config.toml
n_head = 4
norm_place = "pre"
norm_eps = 1e-05
positions = "learned"
init_std_up = 0.03
init_std_down = 0.0
beta1 = 0.93
schedule = "wsd"
seq_len = 512
MLP neurons of a small language model. Each row is named by its layer, matrix (down: output weights) and neuron, and shows model dimensions 0-223. Each number is 500 + 50 x the weight over its row's rms, rounded and kept within 0 to 999. Numbers have three digits each.
A block is one neuron, or neurons of one layer that tend to fire together. Before each block is what it responds to, as a language model described it from the Wikipedia text at the highest values.

Description: Infobox field labels
L8.down62:514458426536619580469457556504549484450557533570353524465462412507510471565460396531540554522535537525555459487634567501536460538534444533438533499610518556521644485535459515435457457498383419538470545527442515526533401493500503560536449408562499544540555445507402533448535537521427529488606552554523477495454438461458482406443487465484555466483524505522521476492442488514527572506459510572476512540491537531475504508560518528470518391547508511522526538440499506495552501495420540498519471567455481451442471470516463484496444452527454576488506470479551563526603570502475484508499570512541499458401515590440419350479537504526475551487547475552416480417483542472439480565590
L8.down91:530550499484558559601444441613503537565549363477467470538431437468560471461470557542431495520523413554571571502517499439486452565552495606577458437493516448539422449481477541462504504528558522494502467536471481508500467541412451577509496514521481445505505515482532457538565541452504511390432495501511390491490527562428498479547485532459550514486480479441534541482548438543562554529469551481494518418485520483495479459519516457489635549525510546553432470475470504449419543451543526603463446498528503417556573367608515350554496486554482498536517499419527458534447433542462495580427532523508459569518498505468467462487526590546614545364524463452464543439552415476493463532550
L8.down131:516533494568430480514433537485492528560545526558463448537475532432492568604486444494515442559499458591511461535499516414454440541563598543505455479584574558520569524554533519457563449571526501562424452549463487518498455458464553565512501505481428576549370478548480471394476429526529440489483471510373527461446512529429565478460480537527431586495508495516480595467509529615463454561409546512508592536544459484512567425460495520584484519454645508528459511441511460498485408439421524416515506486552530494547525500558458526453491506559491565453607515481505603470409382450456514480517509501469451476540412505496418481477525551453564410466458489489545459496533453575527565531440
L8.down263:598526511542573484465472471507465501458498437608468578493485544551451425471644408456509502448462489445518582511542423447493469515424484514523409511500528491556561487479459436571562495618487475443518535447450538522489544443492528429532487488515536551475527487447461481505582487492513507558543477597505494499506472445542534560453546604431580473619426503562597540490439475457501584522542454500475472391518564499526551530476466552463446383447523430411462470516513381436659441506543528565537530422488467473536576511512564478450495530527541524499525491505455501580460531495516491424441501531389459437576501528524508521426528463440515499482506484488595381526560511518562481480432
L8.down351:535548433516487458528469579490557536484549509587465515492507550505485579509521445495580510506521528466494438503514436454395503436545530417422440512505520523539488436618429491477478437560526470433508479416506368490469538497573451511462470485515485534486424499463547523447513504453462513410478596527493489491505573431470482547488551466406548542492486498532476564432545607572497487555481494522438511503425489350490468497581474522460573597477497520459529529433531486546538496565656458517518501486534526574487456561568492463419521538641535423499451548550460406607479599484489524505509463495536441455550410464477532460513465548518490452491464493460594504423539490458356577558466
L8.down575:554483443511549474499450521487503440453505426623452533586452531449482495543466366459507468497503421544441516484489540497406529574585548513461474543445480574551477475533527459518546486488541544436427502463497471498540603469518531561527499362476455449537475552470420498391428492532487516476512557467505472464383547555603513488558610549585418483447498561461477542535568526430545430433443490490550523483449522470471560565497557492483511439470393500414515527412505437468525488455548469503544540604456497535495556469549493460553569548551451489553399477539527492398586502605544479486576460495490518519462537470380571475535464513528579491573491524578527500524596521502453465541451
L8.down705:519466492490487515439552573556532481469559467542502489479534504468512548516528597549403508481456455504647457573486553535493441544417580428469516543497488447414478451426468481514521490506498526580478458529508495442451474458538433557455447540487582513451509448480497513465474544525495503468558593515510488448524471421524478492482423524502516450538517447443543473549520520530524497551478639500571532478528483603618576571412518493528463555533523505463508429394504444612453463595456455363612508502437549506535504467496442496461481476546557500427422499434386481485442498412527412423402594626567461533514519483571517530558494471490537506426500488468547459467520560453603504494463
L8.down791:502494489539445475435422366569495505508477590592536479437447410512549503509520567568489436507563451514501365510541524500388443498498427534572478460549449542506531483494484516510452534572421572574565489597568447442535481450474469532571527488569541535542539547440504488599498460511470525482483534486414444488461472445505580589465516434461599459496557453462470472453468509506521555508494440528490526429578461534467507518585525526508376532570528484411519482524510523532510542438610573507469484432499507511498400478414548466470462403422504505494533492559471458558527571467524621470512525578496497419531516403491533416565401543591486558504460541428467426525500564507465509491528

Description: Role nouns and paragraph ends
L8.down26:581458477546459429439501441493494503418536338555518478436478563428517537479567461549449455488565567467447571465475450519505477495539444488521423470477506511584446512498504497570398444535419525450546553527555474502553440522448490450461440615525447446479513484520435488538462452434418517544500487494482475490618467526456501547507433450479424489529575488600496575565514545479515453522469500457595493535480569500568422509497535541505522533442482477529491447465457447582519546453461432491516468451541545460566513488543528357512562473437514485538462534610677501539555526428476453487421605462506524463465567463544479557454549521442515538428544544515519606518545500535544509591576
L8.down38:521473488561472489567473504480488501467503467486501547516497516466427382546526566491439517512381483517513459459501361536552612467417452581499465466516523514626542567434533580496496552569491524447461480479548611449578553511520490535517463455433529462440556480469519512589500604536549518449519429454532555498555502517571501460401487493463555477556503515522525494542453616501491474576509503484454488596608489425436462464504551497461505496532445465479557472427507468475457453563491507503558520459523475598484437463541513547555450456450481549528581401590481474379494489497457563413450504496475471505545448401582475566471509486514487578579479430558429463335493479463502429497531
L8.down193:446507536513532540449527474482525522436438552524470503473530579507530538478538536534462555457534593504510427383527529523575427505510517501464584538519543416505484486523482534446538466495475515448589465463440490471487589544479515630564533493496526551380546436490571464563465533609463551497584457533535479538569485518362542488447565428514547482457437433557569456505479471483579511444529556524455509432518453501526513464512541543536488412461383436501467486420416419522400513509421449461423603489459462485497456546493526504568461385567440501468511496483583597504423524499498459470531552475512424370498540456517565493565488506497467593622496487551474483497385521519536504535469
L8.down238:475478405483526557477514598485498509504530487580487550447576527573502530511449453459521387490580497430601494491450481469558535437383437431460456506389474539450425481524530585307536493500474498549525543526494526483531578492556514516512523454463444495510500510540534537519563418497521464592514540486477444495493511512546570573449466486465542423514481560559436517374519531569473467432497512538548475555542516425484436433558547483418476518468555349513523475420528453484463583469511491482493493462501470425497541432444499533466479430497541493556459454493407553391562542475520586458497532538471487525527474625570503563458562510492446506548509565517424537625490516481572505566500
L8.down340:437598517470514508497548492485539468467422506588382511524510504515551434504566458502496543493493500448460516575490499522486543485436505635434495485535602463470515418403479481529448463499448545509654468499552517449444435485538499485488628435467522549465561576494463506575449438520542445477522547507553501480465523544572507465516545490475507532511521483514436547605437520528565418464510536560455490491419577510547513462489455421534524495509591561444486484446512457481565576470445440547543453483475440483483434391423427427499465350536611555461571500447511523420420435533498565548496556491379529484573523424514479520521489489546498481481538504412512492518585557525604509568497
L8.down349:416637529493465502563562515426547539522446482477475558452490499461416575445493557444569484559469536475411505516422534589543533490547449495506525517592427495495428549648496467460536492512442488488558472404466409463541559532501475543583606527573540428515466446515382484568444460441518601547492384482531462608469472518506396567528508486547524523450493489471495539466426544520483525505534510535473482444430561468516503453464542542468503448501490487509519411452455591525485583498542494526594581468513500518517539530536438493537541411424525591511473527435413569499410513433559503418531489496482462426523495517515520529498456469485593514525488455459488478427500527525390585591511
L8.down454:486488523572507544438483437463562477516490575561511552441401488548462539507536497510483506462413554464532567513499500565440489452522546526433516563541535470480452529557497443461512497456553593553657427455455475445523539536498546512557470462548489684394539476465540467524479549510484495568567430526551514497504457593339446507488502541526567567519428456428506514440460408476552447462512544480554496532464490470545492490528566471465523457374416536518494479431414490456489507468541505563441558519465486473487472540466479482473516538614478576490489560435477471514446504469528533455406560538482542438596567526550608583466473448461463572543393459442508468455391521506536496477528
L8.down805:552538424426625523506473398516516441533480428494620443596486433600459501476489525505549467426488548469500501575577454422502465530470419534569479439514603505574498493440472519497532479484482513579421455552512492562475553479467486453446509491538538430501579508480580442548437452479584634524515452619545396530474539449481602558464489485576425570420540511500463544438442576523550536490488400451558541491540427419469460475436565491564569429518511555469425503445456485503549440473526499525508531412498525538493472476569561414529455445551611477524467452481558457533494507470484539573484452523467492510544487466465502527485501437408457406575516530491505501531414510499456511492464

Description: Word-final suffix pieces
L5.down5:483596528557494550527538525497545653517496577443502474437489486521369523534594491482479548523540628545454475510518490452479428472477534477426536568390577486507478541581544444504583484459488481513452473476587555475416526483468470512422514526487608410537472524509482499553512497504491543490555551560536482594457491499493486487541490476475552453461397408535527410551457465559487442461501496417502500416478495510484484514489515507614512455502438546461590466492522410597500593437553503492578458460433487487491549548459527491454426418376447538541445465487510458523578534437532465490531525562427499499479488500431488590456523563481408462450442530453505436478498605523604534560582

Description: Person-role noun endings
L6.down35:479479540471516463456470455509597554478457511435501535477465520473464466497545529524458520427560504482494512414533491507518510406446540542552555452392535430612419548554429566519481505482524535517462372515548406524481584497512567441497570481553502603421490450553494426501524586482442537527514542498601450551438519531496511507536575499477459516525527510577495470559495482517465479451501564421463512399459453549619512537365476576444459446584575455551506498520492517450584625497526457404455466481494458494487476552564525507503481409493532626517504473479563479465457490484551490480568662482502474455371540428546435526451483428519518552441515433501551487506415516488493514456507
L6.down124:555562525566443550454433465486447502464481525423467500503507458398453500455503533567441478475562461499502472473489495487516542457463390479484519479444563429493530510393523477457442585462496509464524453479578528543448444496474536562447500523513503484488522487500527441564469566534477538499551480413419470533499577450578511584587578501455534512455456413571423558596535544572455509489577541575439444546558436484475464470578517456440467475533480528537392542451447436553576559555548510431522573489507595559548442471483449531560567546561527400511446592442473441458451504474480540456540458592496500508481490486503563508538571557578577516534410597421398437471529462543455414498606
L6.down366:502505467415512507542437493443471573477554477486507541521533496485517543561473470515429411557367488416436540476496468478599551499492451487481544611499580523443498545435474572454519551639481571509450495448481489513512575482479435566567481453479508520593586392485502438538461506476435550547569504509564430520418522439479445533570539543444439426451478468528560504508514558476510426584543567486593489570533498532455524498486505532502503459451455379508561563542514480520486513487461439558478475523389480508635478610458504417611488592496515473438450524525542479463550484449400476490579447512471479450401511490570478522529467514548393558565448487527498555445530536452505449532542
L6.down580:501512506489521474427527621519498484503498567464518496444542477520495521574427511546485436565541560494512463491483484422459531385440491410477542493522542503475487588524549469453477477467494479502455476537499516459467513559530541506522494504532487490610536451470407493449507577566450565563485536511494523566587348526543436541593548569596563478391454448559526404472447454519430507438491494455476476443508482584513558547592453438497484468469478456461515524520507540514438519484478552483555454482494573431562589569568422585405500458546381553571540468517408630402503483560429453510486426441516447403534553461500506500533486564507466481622522501508573533424469531541459560493528
L6.down614:462582544539513509529510474541536533463451490565456571500392480490491451392462554449582477455510511509491496459532487472549469480552498518427462547516519439516452399411508506496550442458456496550575479586519445500512541434515535497552555512469519501485493425477635544548577464517457465586426466527507506476477518396401614571607576416490477638542489516558572531456503523508578567574495526433465499486458522479534460518408460500518477525476485460641603480508488453510622434420518458522500410561491523458524525521427569418524529455436484483432427449458466512468479464498552459547462486429465445554499434522543576406518466455444542427520471545501532414471493500459538408517495
L6.down682:486554447455518554576475466446443474568585572412576459476448472515513427500518461470520469469578490420531513532435496459478529583463561575505526437410609474443477538534479578407521588534496465510507433572537545411500588544509578517546508435545467479445499531563554614494442461514442507448611548458467486551402475486532526537532497474389530454554449510537495527533470468453469590501485550426429497455546529500477397547438432492488453550558479496427545441539410492451512538480495446473488490607559480450485419516523360529520529507496518571579545573485472467546565481484506413463496633564431558589468455552548553553449511485469514455485472501493459488527526457460558491548456
L6.down730:413502474409594618494452444463501553553543419534460490450500574484504532558449487484463398481507560486515530526513599456473510483497465557479612535474566536505451559498475448488525560526553429592580533513511419552479520441503476504536522487441498416475524530509500454440478562521438470504491554443497556523523432574459595542574624482495534501528497467552564503505453548607506447471490412496494516526513516416593462456491566472588484501524473496465479431506470429607532477550526394436553522475573454465472509443525528506578494415374450464484470559531600490487459480595574384411486577510408438445527506496576505482516429521421462460497449500484503541450538478558541551446562
L6.down806:471489487473454572554535558463489513511482526499508480452505439484535556456508493533421438510553562561558461388449540484530543535513504496499503501397566433461510544434479560427577542581555478471519406425545448485512480480409423510474589448596540488467537443473464448466498489574475417534568495512508515541431482405471438351503553532532495517476554537570440499441475459411530586554504537471407552529428517443440508527472623568538528527523419536506514421449486504531368533538488490459496501587540509576542472455504592536500476568556610551544524495524535567560502581465520521483579550470509504499558442420447532499541470490572491593543518498448509503442425545377435544533454

Description: Table header cells
L6.down104:525413484574474415533497492458508407461364519469467548505489507404500455572479604565542542483468467502627517584575479523470481526457496534425504485484489603496475473582572505521463549446489596469574537469454482630392425559589419447392514575480487465546430524530498491451474393501557450505531451534569508475502536557437507462454458481505532504551481491538458481552479470517580468510502501442547575461446438444494541490574509449546498497478521379519455512446550517535545349457469500494562560573519467454505515522526418521495524587496465536496503414481459586502570518482553473465555567468484439543442488565436417544509573499515555452541489551411530543566515488542518545551531
L6.down150:516513410588483572501499528492509504506513535568526585485505567617484588459469460535475512598487502506407501457445548538494446566423522527479470539573441543598629505474547470523433470531517492413504561535507454505523479471507578484452461532502479456458465405511509532467536523516447511508600479596567618473569521512467540459461477541554550452531566517525549459458500463481510567496483513555521506496427504493555428526461509405548468477572437507475550491468437430559477477452556541506513500430454514516441550463502456506269595519487578514446511449468481480457564547524517581464593496552516444379483462468501361500519409498507472427409482479467457514573472518560448519478467
L6.down203:512445401470481399551611533474473476424440505529506488528536396441573555509528567477431498567389546507517533522495510422425546500499488520485561578555482403550488539544470495493556543500528552509514423569528554422476498444557494514494416489491441481463566495509541524475420491500510467550519456493468559515579535566422523479469552428474419561472455495555483358529454449436556543467502525459530507553527509544515529489518519498498568493521488432455528481473645539397472568565461537449482362530462566550564466420422480513591539513421437473563557520526560583566535524570521506434469411548534543398471521522517533489500500458522497555563509466425429467472611523472471530481604
L6.down386:455525509531587433534520441469575419568546465521460432509493413451502532547588510550560526506550503501598532505495534413420536421480546477436433467560522585566439476580494427589612505578448599527475463517399548459460424568456436517408535509578499436458587508535429435504495436508486528578519541489544485463571475399476494484560558521476438502473493508426476452527467538475487471551559542524611479526536546568423454516467486477486505456480467518576537572491433535399501478569491561449541510543438511535525540542466537474504520458424460436539478499569586473514436573532430441461527527532484499397618561464494504592504425428407504451484511429512498490545476537492452483562534
L6.down435:537504439529529493516511534449515494461647556533463556468437491515532526385566480526440427480460487558532506469508577522518543515520553508571523472522435516512487518536535432519529539482534497575431540526532523527532538553571441478540489501475475391469459484519464426500504458533458534600522476451478494510569378583439449423468412462615461404464453455478508511463432482434515469419561422469477490615483488479466524494523490432417464492465541471468673439425528563547495527571533554572447482499520582511453508401440477629500471498460464530485647445464459585454484436607524504570569460535549560437510512465544486535524466463492467460514495402421473502476516499474582519471518
L6.down669:577497493461445415557488506484418498533516427493422592526495504521523494409481548505576558545490461473503504516493366538529479492488549473528459523507429531463667499516475506409436452508522414516537561532484486566535464596545483510531569538492473565435543557445428479493461445493514521539401548461545442503565506517458448600449490457451535544496502416435489470495541458539529427476454437514456504479578420601536554547527541446397559512517397637473566489499494581534489450554473532493511543425482524457529542422504400509433503491510403469528514504500548486613596450427528533542452518554520473495509434519470478478570463581523501520454507487498624434565554497552518522536378
L6.down861:486525482493508503428477557533422475442612445488566552458581521480529435540523404460464525541553450505619486588464436611591489574526494496620497378495482490486448388495530447515494522578521421455479612511469447508464523477426484566473483484516458597560456487510489506547474492470511472471598423585500484461546509375515516509503515524524520516477469459394438534482480442512500538521422420467556406538482475507578507551478433501497490473377559468502423505412480575467506480452552463475464492479520486511471489599492484485451553575521483355423506414574512501536500557563525525499455476545481596607540509537584499536470501524536530435516471514510480498563582532506598483521555
L6.down887:428586461473489496513471650575455566435550457488531509444518625489539492534504439549458556586612481498547519512525515521505511457425520554543494468448514425516584484510582467467536466513488409445478490430518466402420515446581449508510511499497542555531451529501474422407470510612473473444451497532524520493506444497502476441525448502593482479390445444497582604437544469486546464496543438526613458499419479545580555495477463514532563465490551559482545487536423541553501511455505608515501571509524484471559490506460493402387559560552521477430415540451548501536445403575438549514502478506514549551509513495467431435564399465433458418436566463567537505487530571478516514467487

Description: Passive participle after "was"
L5.down651:522509532478490521463527579486539506482498467525457633436515415510539481482497514428637413462589549505461571504476564509473484581448550544491496545539454469542541481427486552420532483468415563422499437499515444443537501506530500424580574464434540503508534566581405529460411457517525489551467547561492490386414558484470455510509538463470567466515484512490524486429491560487557504530450466450551466513418487482391457498517543555538437472489475528506402494486530513376456605490515510551473444559530468459510500494453513447475568560456496561463535602484482535633530569501453486545396551530480471502570534543475566528475399523550527523479388467523456375427512529576509602533568

Description: Early word-fragment tokens
L8.down243:548483543485478350440416553456461472341554552521502499536536518461553455444433480516594486571478478471478551457456479465552582442542464442445509470539509567630475414518504594454504447475529527446431525551476509522497477518469539565530555579545461501501462478520450510554552567406427480499459474534548512476486456503505551463538544517468506541394507531487486682536537498513517557496548543444474429370487478518523502526498542492504480536472423458423554527482528510460543586554457500461463517541461602603531455526551529490496514523551507442431464507603560501534411551401561537476484515457522593571489483488432507431485541528443480560568520607477420511505470519482425400498498
L8.down245:524587599512602456546489401474426501494543513530515400548450449539515429544449503440423545523509503426544503473447444552480538448439428479543432471442553508508500538501465511482463467504497593548525455480548563481487557523547534520539475511501400532539561516511490417457579627494542424499452528377542486454545446513571447486533614516545542560421458393539556557528490515410472481471483475561449518533548498540493474526444497500538502496545512565565534568493418484521433527538460459562475476527414508411403462526475552474514568550474506557496441537446393484574558460443498449442458567515470415561536463590576549585509550459545518509563354518452476471539483539565455552441497
L8.down364:506459531496442528427568490537457499449528578467494539510482448560497516484456481531520568502457423513517484395437433535491480486451458539530461495556654447431580486522482480528449502482518511510547430518529529547530539534580422436544435510535527515536551545538573487553516494538550462482599532449517616472442471489557516542498502519520493480489466415484483431505466582486479587505393416432566550494606531483502488496580418489458550520577520573469531525484498388407564498513513580530539545451440437420517485436422482538521553520493562602492449573471459523588472485505489557563539542594474506457476462488501436534486420397402388559526447571442424379480512562575444491460510
L8.down420:429439505450512572548418504493512468462431468557554493419485515518477499524461470489619637555529589469508522473471501480450467481502456583552565390582513429565488524499476533575442396499478459513543510573530486474550472522485535476476572445536518475460466527484450468516520490522433502529484602623500469497461504470553528442457513476431580593509623511443536579417383529533536441477581554574546557509535546485560440552535565450493449501495461507436513507509492539563500515478545466487495514458478471483565515444395529497533595482480583501444424500520409451516514531379529542457562538489476563432495528522455429464460457486424540634471452450403475554546535537500465445447399
L8.down526:447446565484520529513555535543364467456476510531495544491503521493424510611455530529505442461532423500534444464541545534440428524505446542331509541535513533414516511535477525523472491539566524458546514440556439589560500539457522482494532478453521482607517559517507470561598548569561448419546504571434424531421521487406545567526553505475500420478489502384492477473529559502533470468493419548499467450450375486520486559614517496372459503509555423512477564472498519560450524454521561462551521432511512512545484551466417614535518527575469437471465416450439519547491574555457535582556426501499450481471407474541472509537485576493497518488437450574473462430497461537548555454408
L8.down538:532425462492482328486446517565607480512561567505498480484530500562522483539479480511488532556550550557494515435595575483566585558432424550519453520530515491651485445488430536487462569528507568445509477564609525542532473525504451600554469479545458441525520354525481475442486493511520507446504524665470418571455501543399508528582501488522581548467451411517423464575546460498588467446474409491510527529389470528486494612511473487498461472455534481617513536460480519489552494472487493560614499488470471424503462515389541503490466517393487514570431511509527434516462554494491524464472529533467529466440465516535435536519437528421494512481459475475502475492502568486522434514449
L8.down601:507520485525510480605511469477489528539496555487523410468454575489523496511467513517594551443508482429515497459469457490481439476498441634527474401516460484495496473546456538566501432478470536484569536585426398455484567579434507470556526599502548556560460456544552531531465534451497509329486472438535538482537452591402458532488462517530544397508574483546485442517386479517495511562479538530471578574578536526497488493513595534534449562550603491491461501445466544398507570571505441512513501532421432531409494507528481660561570390453573515483527513528486442463542475546520442449543443480460536548412519408510476489469566444544555491502437502510473414448526563496516468467546
L8.down729:541540479501584553532587505558627511625468547538444502541480504618538462473569499430589554469421449442503486436593607512561505542430489442440466478420483555564507470509484468538475537471542544534457455401406505471544648522469504475493505486486488545480506461385477517550411529439485551516559492503510475444515533517471396586542536460476475478483450547539476399491479493471532556482472451485462535363453557546514554505527541442498531496484506482442482498490421523462457496501474474471483470592527474539531533558504466500451455541434482465527517482505547410568601483483571457533517541449449417416512547584425525563508579556642473466397561486482544486458464439494486429490557

Description: Word-internal second fragments
L6.down11:529511468507510590535431431465483523581437467506486483454515501521531445489455525616549392557437495596567533468520491486525514488468544504514530490500570497425503430522459473516517551485512467552467442424436409465512491474493517527549502446458591582414573561488541530499472481433372478523469489478599541530474491467555623521499492382526506520498472452538557491439514593377475506570495565378517568550523454594519553562571523459469505517570597535471564502528418406447422435453460502476491537489484446452518484497572540496545519468609542478492472506557481533564508504440575508469488493464527510440477619437496482461441355506465519596496485480507466570420529447485588501554446
L6.down263:478502500486550559429530464472496505570468603564360519541554512439499499602581544518524414569503525555483525519495474405493507512450573450524436488536477536486503467496525461505451456497494487546537481558422479545541582411488501499469571492540416480561463526518463533538476509581649548550445568435478487493492545490567541571488445506501497475545559472511458496530480511584592536464520550532481489477511484410612540479498423514456552479526468540507456536525526466469433490502488492417540488439415383514510488550429498438496480554449445525514426470406523513604544483457462466411470517478347472506474386498551503336529505496526492509538622612410532573508487454494475526538441
L6.down313:438514498469457505477522556432548554487568402489475533440482477520524455446586476559557460457496407484650513493512519523501507525466464421443493547496507472431538472578524482540478497469537557496551576547463506458467640446478473464492525494505463519448569452521467476567520537416468564607495486461443538530517322579505437530544566462418526571447556509548509512446478427497486441480517549489569475495567530481494438477589502425424585500516500506533484596473524521550408515443540461532528510538460627483459505476513393524348515512442472492461474541490503562482547449527522442509444557464417420544448499462468437463546498510541629532442533584536429518460525553549424536561474
L6.down549:527577541573493550479516455617506424503495597537489508454482570451571546550517520530601469540441493567554452451473523515566470497500494421513442458492499519490511467591361472500484415506348588431524510521455492561502508482458500522496465439493480537521467531468473470514403485594463552554556547570479532565449441586479495528471515521511520535470481450540547521420468554513517532479440588478527461505486442504458517435499480438413476525447468416468417445421557500494467489490514557567428473404486475516530575592486456520415385508596565513445496558463442564559554586561438543511431512517483491536503437559612422534474518485587444443432497556469536462464475509540600551502582
L6.down601:462554533503517484457537536418512466459551483532409461545488485430561499489477576547433529520554483514579508566509442482604573513436463480506417342536551532556430454477469634469559459490578540447463468474512516504571591431541468394462491580587476510398529563515559517449467474403512402545517509443521486504474425446478482522513527468474394517455526479448516505528493556491528555540517517520432509466404527569562431466467525502443572574500531564457541538578526497456468422475475526482491549513539551465565476493432514538552542468470469580401607477530482517578515548556495516467396520446494561524515537547456411462471568430503444503438525466570374407540555543505501520534459
L6.down616:515465539472568440528458466564441524548576535478552393543496478489527545498514478555424451435531482586558564676539606567494528419552483522493539478515430585508488458448532453466544526511477541443504586475501537454466437513566508415445482495399502527524514485489492501498440416521484498505462573494478448518578423481403496509470536501573556509446460432503562498507558498449488556576524509408515568500493576378461486491511481349430484570544553505510515512421461527460434535493544503555510502551557475493490556482517467501516510560359460389498566460581513488587491474484503504613532424470504561567466544565543429597409528428514454442539504521508498448432514555459534458475538
L6.down788:467452522562564497526547394516452498432411515526500569467486533602523519441459515496461459459512451449550494509516468404507505631465541460606501403585495583457510531564472527458500628470571446468495465461523607489531486518501505399465495493494537428505425597393506465420490473535464496446527491456519454486371479535428466452487483474438565539375560594446443563535522526412545561460539463533504451469557619477515566512629567458519375448422471507454486506527563526523477539476476499499508502506525524588530383487512528527491476534463550480555512483542504529558457389486489533575541522506452456530547519506484533431464546476446503489524544577462434509453512452550480488417493
L6.down796:496544499601535532549535505506496530559503487489511562520499506565578387459475522564495495484469382479565509454519475549497438520415445409522475489503482544473457496576438586501540489508577493549469457415561457424556530513508440462531429516436489474564387331447521570528430428494420590467549460528510464433513504480429462492435483538515539486506413423466596493560471514514469487543494505494489526623519606475516397518587503520565521515553417426567508512506517437462532565446510519469476576508524599495527571471478414527417488444509460512521516513501521456588509532503578507497527467479525540565568517453462420583549412551516520405542440532461490464569598553559528417542516